Weights of a small GPT-style language model, trained from scratch on English Wikipedia.
Size: 8 layers, width 640, MLP 2560 tanh GELU, vocabulary 32768, 61.7M parameters.
Training: a variant of Muon for these matrices, 767M tokens, 11696 steps.
MLP neurons of a small language model. Each row is named by its layer, matrix (up: input weights; down: output weights) and neuron, and shows model dimensions 240-367. Each number is 200 + 20 x the weight over its row's rms, rounded and kept within 0 to 999.
Before each neuron's rows, "fires on" lists the tokens most often at its 100 highest values on Wikipedia text that the model never trained on.

fires on: " to", " and", " not", " would"
L4.up212,234,180,189,201,213,214,184,207,220,192,209,171,202,204,144,193,157,177,218,265,226,234,219,187,157,194,203,217,194,214,208,189,197,208,200,154,195,188,191,199,213,195,206,183,193,200,213,234,223,219,178,237,199,216,212,148,205,182,219,229,166,215,236,189,189,199,215,212,195,170,179,173,179,219,214,217,208,170,235,202,202,213,170,190,217,224,197,201,191,151,204,228,216,189,187,220,194,190,220,188,176,209,206,180,215,184,202,164,218,190,243,174,214,200,188,184,209,200,194,185,201,219,198,217,176,213,222,203
L4.down212,210,212,205,153,192,216,204,236,195,204,239,213,174,208,199,208,192,237,163,210,221,185,212,214,208,224,190,184,191,209,201,208,228,209,177,215,205,157,215,216,183,187,179,200,189,184,198,239,205,212,161,187,232,225,221,185,216,191,206,230,162,219,213,193,217,246,193,189,200,198,202,175,193,188,162,186,203,199,215,191,163,176,179,203,207,249,202,196,236,191,197,205,200,189,192,183,212,197,188,213,197,225,189,217,205,200,183,180,192,177,220,223,145,156,206,194,224,185,190,217,198,177,188,174,176,207,206,227

fires on: " ", " of", " a", " to"
L4.up769,200,189,193,188,184,203,157,216,215,223,197,200,201,208,167,207,247,213,187,148,168,240,189,211,198,186,189,202,201,157,195,259,224,179,219,204,192,228,221,226,169,185,230,176,228,184,204,203,185,195,201,162,206,179,208,200,184,183,187,211,200,213,177,229,140,209,206,209,169,205,220,202,202,202,239,211,162,188,232,164,160,191,185,195,188,202,223,209,219,164,216,206,231,236,213,191,214,163,203,184,202,163,210,167,198,206,183,197,220,205,196,204,178,166,169,181,202,186,206,221,203,196,196,167,185,198,193,187
L4.down769,196,212,183,204,252,227,192,234,206,184,196,194,221,226,186,185,175,202,194,205,209,201,209,204,221,225,188,184,200,222,201,206,189,194,184,218,216,209,209,174,192,220,200,185,200,172,181,246,217,215,267,172,212,216,173,170,178,192,187,175,189,211,202,202,202,211,167,230,227,190,212,217,201,185,182,210,197,217,222,201,244,222,205,214,266,234,202,201,188,174,184,233,191,195,208,225,233,216,204,189,186,194,189,232,191,171,196,158,179,169,202,211,215,218,205,189,190,193,179,216,203,171,206,225,198,206,228,214

fires on: " |", " (", "|", " •", "-"
L4.up1504,201,226,229,238,204,215,190,232,162,217,207,235,205,190,218,195,234,219,202,217,190,227,187,163,165,188,224,177,209,210,202,224,171,211,194,214,185,170,190,176,234,197,183,211,157,208,168,177,208,198,174,207,171,208,221,214,204,212,218,188,188,214,146,226,185,227,202,232,169,177,202,231,205,184,189,182,181,155,205,205,176,184,200,214,210,252,215,196,194,208,208,229,202,193,188,200,208,200,221,183,220,151,223,206,204,188,190,208,206,168,194,194,186,212,201,278,211,213,203,198,193,197,224,229,205,164,206,279
L4.down1504,189,214,231,203,154,206,192,160,204,247,192,221,176,220,242,226,181,220,194,193,194,198,177,207,215,184,186,226,200,210,180,192,188,176,178,170,173,181,190,199,184,176,181,202,221,212,211,208,186,224,159,174,186,227,214,182,190,199,168,185,224,188,232,223,216,195,216,183,185,194,203,202,199,220,157,198,182,174,197,182,195,210,215,205,204,213,203,167,172,159,168,190,206,213,189,170,201,172,185,201,183,239,183,204,211,209,188,230,218,188,195,193,213,216,222,212,196,223,230,230,223,189,191,212,202,202,186,190

fires on: ",", ".", "–", ".,", " (", " of"
L4.up1820,212,218,246,178,233,201,220,177,181,211,230,213,193,194,191,194,190,195,221,192,206,189,207,178,190,227,218,221,193,172,212,193,248,210,218,199,198,209,171,224,203,157,215,213,213,185,199,237,200,191,219,219,236,226,184,199,203,208,191,203,221,205,190,217,170,237,197,232,173,175,173,152,170,228,178,198,162,181,199,170,217,193,214,236,170,182,188,181,201,224,207,213,198,183,207,215,188,199,215,202,178,203,168,202,184,196,202,214,190,216,189,169,187,219,221,240,192,215,205,193,207,218,178,197,224,181,193,196
L4.down1820,184,215,229,189,236,180,189,184,218,215,184,187,222,210,202,193,220,229,215,204,176,161,187,182,216,192,199,165,219,178,233,206,213,199,190,228,226,184,200,169,216,197,182,218,224,163,193,231,203,201,181,178,201,208,196,196,213,219,172,171,180,236,219,210,204,207,194,232,208,202,186,161,250,200,159,181,217,191,218,238,193,208,191,199,188,190,248,229,201,191,192,207,211,210,177,197,233,190,213,199,189,180,210,203,199,184,196,184,182,206,188,224,250,207,224,237,197,179,214,202,208,211,189,167,190,190,201,207

fires on: " –", ",", " to", " |", " -"
L4.up809,215,211,210,225,196,211,186,203,178,211,199,234,234,193,177,170,205,200,214,182,185,233,220,212,257,207,211,200,195,200,194,181,175,204,181,204,206,217,227,199,206,218,176,160,215,191,237,194,161,236,209,220,199,181,164,200,213,222,210,209,214,183,192,202,201,202,193,200,219,160,214,126,216,184,185,237,192,149,223,197,193,184,224,181,183,224,216,208,193,228,195,170,205,218,207,203,183,186,213,198,204,212,175,187,168,194,227,183,213,184,177,194,203,203,167,197,198,205,209,206,234,217,199,217,190,224,167,199
L4.down809,208,227,216,225,217,184,187,209,198,191,205,215,170,178,233,171,205,190,173,258,220,191,224,238,165,186,205,204,212,197,202,172,181,194,245,187,217,191,193,206,192,198,178,212,171,200,172,236,202,177,141,210,200,220,184,184,206,212,178,216,168,270,202,211,198,226,213,212,235,204,185,217,195,223,178,208,222,215,179,206,219,215,172,207,209,212,205,202,214,203,229,228,229,202,207,217,195,231,216,194,170,184,225,199,250,180,172,213,207,187,193,234,227,178,209,192,219,192,215,211,205,207,208,162,204,192,254,217

fires on: ".\n\n", ").\n\n"
L4.up335,239,194,208,197,204,190,194,164,208,206,212,181,182,153,182,197,220,224,167,205,148,208,190,190,262,210,182,210,190,183,167,210,218,187,165,227,214,172,220,202,185,201,189,199,209,239,191,185,204,181,191,220,185,215,208,231,193,233,212,194,228,218,192,198,220,178,179,193,200,191,190,190,212,187,182,203,196,199,180,227,180,228,172,186,190,209,191,221,218,224,205,202,207,204,213,231,218,164,213,186,195,187,181,185,207,192,182,223,185,204,191,188,168,162,223,191,211,211,211,182,201,191,194,180,190,180,192,186
L4.down335,219,209,218,202,161,221,238,209,237,208,223,148,218,224,160,217,198,213,215,187,191,246,231,184,170,218,245,179,207,187,212,170,190,182,184,173,184,215,183,196,154,209,190,233,205,212,207,230,200,226,190,226,158,196,192,202,196,204,198,171,191,190,221,189,208,193,190,197,179,197,195,200,209,184,200,188,212,194,219,213,190,214,161,219,207,169,213,181,213,245,202,183,162,195,210,176,198,162,196,193,201,204,212,192,182,203,170,184,214,187,210,174,194,215,237,190,216,174,217,204,189,213,207,199,175,215,189,213

fires on: " of", ",", ":", "2", "3", "7"
L4.up464,229,188,187,195,166,203,217,211,164,194,183,193,192,224,192,181,200,203,208,183,202,168,188,181,209,190,157,228,163,221,169,238,208,192,199,189,206,188,204,213,197,210,246,210,222,211,200,219,195,178,195,208,197,194,204,197,203,196,215,185,232,201,225,232,217,176,228,246,231,170,181,231,183,202,202,157,210,188,202,179,197,184,185,216,215,183,159,207,197,178,178,207,176,189,227,206,208,221,221,198,171,217,185,176,202,197,223,193,176,194,227,206,217,232,197,177,201,210,230,212,234,216,209,194,214,217,185,199
L4.down464,175,180,197,182,177,229,221,177,192,220,188,193,196,228,186,206,205,223,214,202,194,163,179,185,202,189,206,187,164,202,204,227,140,171,151,224,217,212,217,222,188,200,208,214,221,220,161,186,190,224,216,165,213,202,186,234,149,209,191,197,214,191,188,218,199,168,218,191,201,184,185,157,179,207,144,196,179,195,161,185,185,187,201,216,219,197,233,208,190,200,232,173,197,163,217,204,202,201,229,207,221,187,214,205,171,211,186,206,187,168,207,233,198,197,182,186,194,219,207,204,206,204,210,185,213,205,170,215

fires on: " to", "c", "b"
L4.up1520,208,227,196,158,178,186,186,172,220,202,231,175,153,212,186,183,255,199,207,171,221,217,213,201,183,167,231,200,203,211,207,212,222,198,190,204,190,223,189,211,203,202,209,200,185,195,223,220,193,226,257,160,187,203,185,192,226,186,224,226,210,196,200,196,224,221,213,200,190,202,197,229,191,198,245,206,175,227,206,170,215,232,172,178,161,223,209,202,171,195,233,174,240,194,253,202,203,168,190,243,203,170,183,175,206,186,222,224,209,196,183,196,216,189,154,206,188,205,217,227,201,198,206,187,183,206,235,201
L4.down1520,170,224,191,209,221,208,180,174,213,217,192,206,191,251,170,184,187,171,210,173,214,211,223,200,192,236,196,189,179,189,176,224,170,202,207,222,169,142,209,203,164,208,198,200,191,164,214,231,182,186,181,164,193,164,207,203,208,177,189,180,200,180,213,199,190,208,225,188,186,163,218,234,202,226,230,217,185,263,257,181,207,208,196,194,208,221,209,170,224,206,188,197,207,211,193,223,169,201,202,187,208,189,184,219,171,175,186,229,185,199,208,215,233,196,214,217,186,200,213,207,203,197,206,211,209,222,216,175

fires on: " until", ".\n\n", " of", " since", "==\n", ","
L4.up1054,189,217,193,197,206,188,203,172,181,233,216,241,212,195,134,207,194,186,213,216,172,194,195,212,207,196,184,198,205,200,186,187,230,187,183,189,223,194,219,203,176,204,170,183,218,229,174,202,163,184,180,231,173,199,211,218,188,200,237,207,229,206,214,180,194,216,182,246,158,187,206,185,175,172,207,239,209,195,163,200,164,182,205,211,223,169,204,190,187,218,193,205,191,211,220,204,193,151,191,186,215,199,224,156,189,191,205,212,200,206,217,217,171,210,218,222,195,203,221,177,203,179,225,159,212,223,239,199
L4.down1054,182,215,221,184,176,193,224,197,192,171,187,194,208,178,150,221,199,201,202,178,193,234,251,182,219,218,190,191,172,229,203,195,223,215,191,204,199,234,233,193,150,210,219,233,212,215,202,180,180,197,209,267,166,198,180,213,224,219,209,199,192,197,221,190,239,192,240,208,172,187,178,182,207,198,168,177,239,207,217,198,201,217,163,185,193,201,192,191,195,202,200,157,192,209,202,173,212,168,194,216,219,201,216,210,207,182,205,188,184,208,176,183,199,217,244,205,165,205,201,198,199,229,214,216,204,218,187,170

fires on: " |", "|", " "
L4.up1850,197,176,159,206,205,197,197,189,202,173,193,201,217,187,199,213,220,176,203,199,176,216,175,163,194,206,192,212,212,213,207,207,183,181,208,189,200,207,237,200,202,202,195,231,210,162,229,210,191,201,215,176,213,212,214,162,185,180,205,233,178,224,178,246,218,220,200,183,211,161,220,225,197,235,205,208,201,195,180,200,227,183,200,196,216,211,200,201,193,194,216,187,232,212,214,183,215,214,184,201,221,176,250,209,195,201,201,223,193,173,179,187,189,200,225,241,222,197,213,216,207,211,210,223,172,187,205,205
L4.down1850,223,201,205,179,185,203,196,167,206,195,190,235,206,206,218,176,224,174,215,193,175,187,223,198,187,217,190,205,225,195,229,214,205,181,214,156,179,204,157,212,187,205,229,200,202,177,196,217,189,190,200,229,234,212,199,197,212,175,191,185,214,160,207,152,184,215,199,191,185,211,224,214,215,231,172,206,199,202,201,218,231,228,204,196,201,194,171,216,196,182,180,167,189,190,185,208,196,188,206,225,246,157,201,218,218,216,215,213,187,201,153,239,231,205,214,196,161,192,211,238,209,207,205,202,206,187,199,205

fires on: "1", "4", "0", "2", "3", "5"
L4.up2057,202,188,197,218,197,189,220,242,174,221,199,208,201,212,224,191,231,228,218,209,242,176,195,203,200,209,151,195,203,223,202,173,212,210,207,167,182,181,205,235,174,194,185,187,208,193,214,188,211,188,179,197,196,199,221,156,181,145,172,187,213,202,211,186,212,229,254,208,193,187,203,177,186,165,212,181,235,190,175,212,231,224,138,204,176,198,207,178,209,163,211,172,195,205,185,201,164,184,199,194,204,219,200,180,227,194,188,197,185,206,169,184,198,189,222,192,207,185,184,211,186,235,231,185,226,173,140,213
L4.down2057,211,221,204,184,205,154,180,203,204,206,178,174,187,216,205,176,174,212,208,202,200,217,209,183,201,198,168,182,199,182,206,209,200,236,204,206,211,194,186,202,200,229,220,224,193,206,217,231,198,192,176,219,204,203,192,225,219,214,225,123,152,172,218,198,181,213,198,217,182,209,175,230,215,190,205,185,198,192,185,173,222,214,191,195,165,193,163,178,223,235,175,191,236,202,217,205,166,205,207,173,201,223,196,251,201,217,223,206,188,193,173,199,210,196,202,168,214,184,204,230,206,195,173,195,224,190,201,185

fires on: " to", " of", " be", " in", " not"
L4.up288,221,199,232,208,269,179,209,211,202,221,211,180,175,179,209,211,146,208,191,205,214,192,211,235,189,188,236,240,209,221,198,185,181,222,176,217,202,232,207,196,176,194,191,187,189,176,203,226,220,216,190,226,195,194,194,182,177,186,192,211,187,221,185,196,218,161,210,204,172,207,199,232,226,183,195,179,185,200,221,200,211,177,183,170,227,213,170,206,205,179,249,225,176,213,184,218,180,213,196,197,224,257,206,166,190,164,194,178,213,197,235,181,180,191,207,229,199,189,176,208,223,193,199,184,201,215,187,198
L4.down288,228,225,225,211,186,204,233,186,181,180,208,187,204,174,218,189,233,216,217,164,227,206,185,209,195,233,158,191,213,210,187,203,196,193,196,202,206,216,206,193,206,214,190,226,210,187,210,194,181,167,174,243,195,169,191,232,172,167,247,212,212,208,211,220,218,209,209,202,197,213,194,182,210,201,166,224,194,205,217,184,225,174,208,175,211,190,172,255,223,227,187,198,189,206,201,196,193,197,209,198,224,180,211,195,218,253,233,194,223,203,183,205,210,196,207,163,181,247,191,221,180,198,163,181,214,237,221,236

fires on: "=="
L4.up655,253,162,188,201,229,191,178,163,208,204,189,228,188,190,199,206,184,208,214,215,175,240,223,181,218,163,175,189,229,208,168,184,187,232,211,202,210,228,227,200,161,223,156,180,213,208,183,182,156,174,215,234,141,192,203,207,198,214,213,230,189,195,209,180,229,210,220,232,177,190,194,174,174,206,190,230,191,205,170,198,165,221,206,169,205,172,192,186,198,206,211,234,171,227,207,228,209,195,220,216,227,183,209,200,196,230,189,224,188,174,202,206,162,213,226,205,211,191,164,202,228,195,209,191,214,190,226,156
L4.down655,212,212,204,202,169,203,196,197,198,210,182,187,201,203,131,210,169,214,213,209,179,216,208,179,223,217,193,200,191,190,185,166,228,187,200,194,201,203,218,208,160,264,196,224,170,197,217,214,212,199,189,271,126,198,202,205,192,188,192,178,186,200,213,180,239,207,193,184,132,173,210,175,180,194,196,226,186,194,209,208,199,200,190,216,197,174,221,196,195,212,184,195,199,202,174,178,220,178,207,205,198,196,200,208,198,188,187,219,173,195,204,210,187,198,273,231,192,187,230,209,224,195,202,212,172,198,212,184

fires on: "2", "4", "1", "5", "3", "8"
L4.up1107,201,184,222,186,212,178,184,233,214,227,184,235,244,218,201,164,208,230,191,231,215,171,210,172,180,213,189,189,208,177,192,209,209,186,187,181,201,201,212,199,182,214,204,218,194,208,210,199,190,177,161,194,192,264,189,187,165,211,223,194,188,164,164,226,192,174,228,173,197,203,208,178,200,224,199,196,222,193,194,218,177,218,188,204,163,229,180,207,230,207,222,190,182,230,223,192,219,221,202,191,201,202,188,205,188,191,195,218,170,169,181,208,153,185,202,200,222,186,176,213,221,202,178,174,203,161,191,205
L4.down1107,193,187,247,168,219,166,193,176,219,200,239,202,179,208,207,192,179,188,214,188,210,195,179,242,195,182,229,223,209,193,189,192,233,195,204,186,202,206,188,229,237,194,198,238,186,194,200,178,205,170,206,164,210,173,181,204,190,214,223,188,217,156,200,215,189,194,226,185,208,184,208,196,187,204,195,209,204,214,218,198,213,226,194,201,193,172,201,195,203,200,176,189,222,189,186,214,164,193,214,207,168,196,198,216,181,178,224,203,200,176,172,222,183,177,240,199,176,193,181,195,157,212,201,196,201,203,204,190

fires on: ".\n\n", ",", " but"
L4.up1572,224,199,222,199,232,215,150,183,193,194,186,195,191,197,223,217,224,194,231,202,202,201,205,216,230,163,151,189,189,241,218,186,203,203,204,210,240,199,219,187,190,199,214,202,223,241,207,182,205,201,197,195,198,224,163,184,204,203,213,201,251,190,202,181,198,210,216,233,202,167,189,187,153,190,188,209,197,229,195,190,187,202,202,218,194,172,163,194,212,196,184,188,174,220,202,213,201,193,207,180,203,162,232,198,177,216,205,202,222,194,214,198,199,195,198,199,209,211,193,190,222,184,187,204,209,214,188,186
L4.down1572,192,185,222,197,217,183,235,198,192,186,200,178,180,189,205,192,219,184,211,220,204,227,213,190,230,192,192,166,218,196,177,166,214,186,205,188,195,230,218,216,220,202,206,211,185,205,198,231,169,213,178,206,191,189,197,200,188,168,225,149,198,204,198,213,203,186,189,198,157,215,205,207,213,216,215,224,195,209,190,197,207,218,216,203,215,194,227,216,213,216,188,207,209,197,201,199,243,209,211,182,186,207,183,189,160,199,176,239,211,219,179,189,199,220,244,192,165,206,204,220,195,167,194,182,175,166,197,176

fires on: "2", "3", " |", "1", "les", "0"
L4.up85,205,197,192,193,182,186,204,222,157,214,209,221,182,235,208,199,206,215,226,201,207,158,195,228,208,207,191,234,197,194,183,175,195,189,168,196,211,209,217,190,209,196,188,200,213,192,185,182,209,191,172,221,223,198,202,200,147,190,192,203,195,210,224,169,212,202,224,222,193,205,203,195,163,200,216,187,202,187,174,197,195,218,156,184,185,193,216,217,192,183,189,195,164,228,220,221,228,181,201,248,180,224,212,189,218,200,203,199,174,192,213,218,195,223,214,191,183,199,238,219,188,224,179,209,211,200,170,197
L4.down85,195,195,198,191,165,195,222,231,198,218,233,203,171,213,209,220,201,153,195,205,198,228,177,204,192,191,191,199,188,215,217,185,165,221,192,176,209,232,165,208,178,190,207,183,215,198,206,233,269,167,198,182,196,196,166,216,191,181,207,178,205,197,207,160,200,207,229,187,215,194,180,188,209,187,199,205,215,180,211,205,218,229,193,211,234,221,217,170,194,216,224,193,171,212,219,179,209,205,206,192,204,208,212,211,214,177,203,200,212,187,199,212,197,214,206,178,168,185,242,222,205,230,199,214,208,171,213,215

fires on: ".\n\n", ".\"\n\n"
L4.up2420,221,203,194,232,184,195,171,190,215,218,233,200,199,175,170,200,208,200,182,181,159,244,204,237,189,205,195,187,203,192,177,187,216,211,182,219,197,189,214,213,170,205,137,209,220,253,186,198,176,216,220,232,190,224,208,192,184,195,204,234,195,188,203,209,205,170,248,259,180,201,197,167,164,222,194,173,210,207,200,183,205,217,204,194,181,211,207,207,212,174,195,181,178,217,190,224,205,153,192,194,221,183,234,210,179,194,199,206,183,156,212,192,171,241,210,210,182,194,220,165,207,161,177,167,211,202,216,177
L4.down2420,221,205,209,218,142,183,198,192,211,189,202,166,187,194,133,196,194,159,208,194,201,219,211,190,195,205,209,206,202,195,191,184,195,195,166,210,205,223,212,228,198,226,212,234,168,240,203,208,212,191,179,257,170,199,187,201,184,204,189,199,220,195,217,226,204,217,193,230,174,217,230,182,230,195,189,197,212,193,205,187,182,213,217,199,209,194,227,163,207,197,197,189,165,172,219,209,196,175,181,177,212,183,213,223,190,194,137,204,192,207,223,213,191,197,248,236,217,203,230,181,179,188,205,174,177,222,200,180

fires on: ".", " to", "-", " ", ":"
L4.up1434,250,179,235,193,227,230,200,221,221,181,196,193,207,211,183,226,204,210,178,149,205,219,223,201,206,188,192,173,222,190,220,199,219,234,187,201,210,227,192,229,169,212,180,202,177,185,206,234,207,197,206,192,250,237,193,194,211,221,213,202,213,188,184,223,200,233,188,197,259,203,235,205,186,219,190,193,166,195,199,209,230,201,220,216,201,215,170,205,163,165,207,197,174,193,218,206,195,170,213,233,185,206,204,165,191,153,185,200,221,224,186,172,183,191,167,221,174,189,205,223,213,229,184,174,211,187,199,200
L4.down1434,176,198,176,218,217,207,210,169,206,185,175,183,192,223,159,190,180,221,175,185,208,235,208,183,230,198,243,219,168,206,190,203,205,212,217,207,199,192,214,211,181,204,209,171,210,211,212,210,171,214,217,234,219,206,254,252,190,183,199,226,209,210,201,168,203,208,208,191,195,214,204,234,232,188,183,199,192,200,186,175,199,190,198,197,218,205,182,162,211,233,205,184,185,189,238,199,183,196,197,201,248,207,228,231,210,196,212,196,209,180,219,202,220,166,213,195,178,189,216,220,192,230,178,209,208,196,208,213

fires on: " to", " that", " ", " —", " (", "1"
L4.up155,181,176,237,182,213,231,183,205,199,237,193,200,213,221,202,189,229,169,200,204,231,195,214,205,212,197,224,201,212,251,226,206,242,208,211,229,210,187,186,198,188,212,233,180,160,202,212,204,208,180,203,210,200,179,163,196,230,183,210,230,213,184,181,175,216,195,200,202,208,200,211,201,214,177,222,160,230,195,217,200,224,205,204,171,211,161,195,213,189,209,240,176,199,170,219,255,195,190,214,213,159,230,181,203,174,192,178,240,235,221,207,218,204,175,217,201,197,199,201,227,219,217,235,187,198,240,174,200
L4.down155,190,210,198,204,218,178,210,190,205,235,207,154,207,192,211,215,204,217,170,219,204,214,165,193,188,200,191,218,200,196,188,217,176,204,194,199,175,222,210,246,243,208,224,219,166,189,202,195,235,191,225,171,186,213,208,210,157,206,230,202,209,222,225,204,206,192,200,171,181,194,218,228,200,200,209,209,220,195,198,167,193,217,192,185,194,238,207,203,187,185,199,205,214,182,227,216,162,171,212,222,188,211,190,243,186,208,215,208,191,233,214,192,194,170,197,219,197,224,186,242,172,203,171,193,179,206,196,199

fires on: "==", ".\n\n"
L4.up245,234,163,180,213,228,174,175,198,212,207,193,214,194,180,180,223,214,210,187,186,188,214,217,176,212,190,197,170,198,193,169,182,182,204,205,199,234,199,212,223,163,212,167,206,203,237,211,215,147,198,221,242,147,222,238,187,205,205,214,207,242,219,209,193,186,198,231,218,171,173,174,183,158,203,188,218,217,174,193,204,177,205,190,188,190,188,206,186,223,209,193,196,172,210,213,230,204,161,198,196,256,188,231,188,200,216,184,233,193,180,214,206,175,219,240,197,214,198,204,171,216,189,220,178,196,177,208,172
L4.down245,225,215,231,183,167,212,194,227,179,191,205,201,213,195,117,204,210,174,197,206,200,217,222,183,229,212,206,214,204,193,194,164,220,212,178,199,221,203,219,213,172,261,210,228,192,201,214,198,189,187,188,270,109,198,198,198,200,199,221,200,210,199,204,179,214,202,195,181,152,202,211,195,191,195,188,224,201,195,203,210,182,199,205,201,176,171,206,203,199,213,200,180,163,194,212,185,225,191,212,204,191,189,220,208,175,191,181,209,194,180,218,215,186,204,273,201,215,200,200,196,229,188,187,195,185,201,215,192

fires on: " to", "-", " and", " of"
L4.up1053,224,218,210,157,196,204,156,206,240,232,220,196,188,180,201,207,246,207,188,239,175,180,200,191,185,199,161,214,216,203,195,202,225,205,213,206,228,152,197,215,187,216,198,198,177,201,203,190,200,183,226,226,202,202,219,189,215,231,245,232,183,188,201,248,240,206,216,236,204,191,201,187,196,205,196,178,182,188,188,165,194,228,201,200,199,198,198,183,182,185,189,197,232,212,207,178,252,183,215,171,187,225,209,181,207,201,177,231,194,198,182,177,205,203,201,196,212,203,196,210,171,198,219,178,172,190,247,182
L4.down1053,214,203,219,212,185,209,195,203,204,176,178,215,239,191,192,245,175,224,195,218,198,222,174,189,195,184,214,235,203,195,197,194,173,189,170,193,201,202,202,183,215,183,167,199,230,205,210,177,156,140,218,144,206,184,187,189,203,182,172,193,196,183,221,179,197,213,215,230,182,207,198,240,188,193,178,202,210,212,223,229,203,224,198,183,212,189,193,182,203,192,165,200,212,211,198,190,174,212,222,224,213,165,211,208,230,209,198,185,211,207,202,186,218,142,187,189,174,198,198,175,251,236,224,164,204,208,223,227

fires on: " and", ","
L4.up2545,213,190,211,187,204,230,238,202,187,219,199,207,192,201,202,219,225,172,233,215,205,203,183,179,215,195,205,221,170,196,207,252,233,242,205,197,205,196,206,213,188,206,220,250,224,212,192,204,203,166,181,245,212,181,197,211,218,208,197,169,206,206,217,223,179,215,215,221,190,157,215,176,183,224,235,176,184,174,215,159,196,202,170,200,185,200,196,171,178,141,193,207,234,170,232,191,177,215,186,227,209,192,200,183,183,173,191,207,178,167,202,198,184,204,207,207,143,192,217,203,185,210,185,188,186,185,187,188
L4.down2545,200,251,199,225,181,192,180,200,210,190,207,234,232,184,224,232,196,187,189,216,176,165,212,200,204,198,184,195,227,192,208,143,159,179,198,195,186,147,208,222,220,228,201,218,193,186,140,185,176,201,201,178,208,210,190,198,195,217,199,179,179,208,195,216,218,210,211,210,212,184,195,173,189,210,199,193,207,228,217,234,186,198,231,199,189,214,231,200,227,203,202,229,207,205,176,170,180,190,232,236,179,180,186,183,174,224,209,198,179,206,202,194,193,203,231,183,209,200,234,184,183,191,203,204,188,231,205,212

fires on: " ", " |", "-", "|", "1", "0"
L4.up1744,168,196,220,172,204,175,226,205,214,214,175,219,180,207,196,214,216,199,207,188,211,178,157,184,215,217,217,192,182,237,184,218,203,220,211,224,210,215,205,185,190,242,196,213,164,192,198,198,200,191,185,195,208,222,275,189,226,225,251,187,192,207,167,215,201,190,178,166,185,178,166,193,196,190,190,181,159,196,176,180,210,218,200,179,222,203,198,168,205,190,183,198,215,191,221,186,218,192,198,173,232,195,209,236,198,173,198,222,188,181,205,211,193,213,199,216,208,167,199,198,197,228,200,225,189,216,177,231
L4.down1744,174,210,203,179,191,227,219,229,188,212,181,233,207,168,185,182,188,234,232,211,159,202,171,176,198,195,184,216,258,174,182,163,205,189,175,211,173,215,197,226,205,173,181,257,204,192,196,215,203,195,202,220,155,194,219,176,205,232,190,194,235,216,224,226,224,178,232,223,183,210,188,206,221,195,196,172,203,200,197,226,170,190,230,185,194,184,174,181,229,209,174,149,198,190,171,210,187,177,223,169,184,206,209,207,211,211,214,212,210,175,179,189,216,207,224,226,213,215,220,173,168,192,201,205,207,218,179,160

fires on: ",", ")", " /", " to", ":", "%"
L4.up2364,237,181,258,219,193,257,203,249,175,184,194,201,202,224,163,214,180,218,207,164,165,202,168,166,225,186,226,181,197,200,178,164,188,185,221,211,222,191,229,187,217,183,194,195,200,230,197,218,193,188,180,193,201,200,180,228,159,205,207,198,183,224,175,184,193,202,223,199,237,198,227,171,216,173,200,220,213,185,214,220,185,199,214,176,173,191,200,206,185,212,198,219,199,215,224,217,229,193,164,210,205,206,209,215,216,212,186,191,182,228,174,211,245,208,195,190,219,217,236,217,226,206,204,212,215,216,193,193
L4.down2364,184,217,171,203,206,183,176,182,194,209,228,178,178,189,173,204,186,203,215,213,200,234,210,231,174,206,179,214,188,242,196,193,227,189,209,215,209,202,224,197,226,228,199,216,223,190,220,213,183,199,207,214,206,204,218,205,204,199,189,194,222,187,210,193,207,189,158,175,227,204,200,216,212,200,201,219,188,218,226,196,241,220,206,197,182,211,179,195,225,207,185,216,223,180,233,188,216,207,231,172,195,206,164,159,157,221,207,188,191,221,193,234,198,176,186,196,200,162,196,186,216,222,168,197,151,201,168,198

fires on: "0", " ", "2", " |", "1"
L4.up1172,192,206,191,194,224,208,177,185,212,195,202,217,165,233,209,190,198,212,204,194,208,213,173,204,228,162,221,219,208,212,207,211,216,194,212,197,193,180,192,177,209,206,197,203,202,237,210,156,215,168,219,168,168,182,233,169,209,213,196,181,179,160,204,217,192,207,177,210,201,192,186,239,201,174,181,199,196,177,171,169,194,201,207,195,172,212,169,186,183,227,197,219,194,179,206,194,188,232,205,185,211,211,222,188,208,208,172,223,166,166,210,210,211,246,191,249,253,198,189,167,191,199,250,193,176,184,201,182
L4.down1172,220,225,196,173,231,213,200,196,195,188,222,183,213,164,221,218,202,193,177,178,201,207,205,185,206,177,206,201,167,198,227,200,204,181,243,192,173,192,211,174,228,200,221,187,188,169,160,218,202,213,177,193,196,202,173,157,231,204,204,171,196,166,187,186,223,212,193,204,195,201,228,241,196,181,205,229,213,265,192,196,200,199,184,172,228,246,205,191,215,217,207,218,220,179,208,235,228,176,184,179,195,184,211,246,242,219,205,202,208,208,185,211,211,201,156,207,197,246,206,164,195,237,194,216,142,186,185,180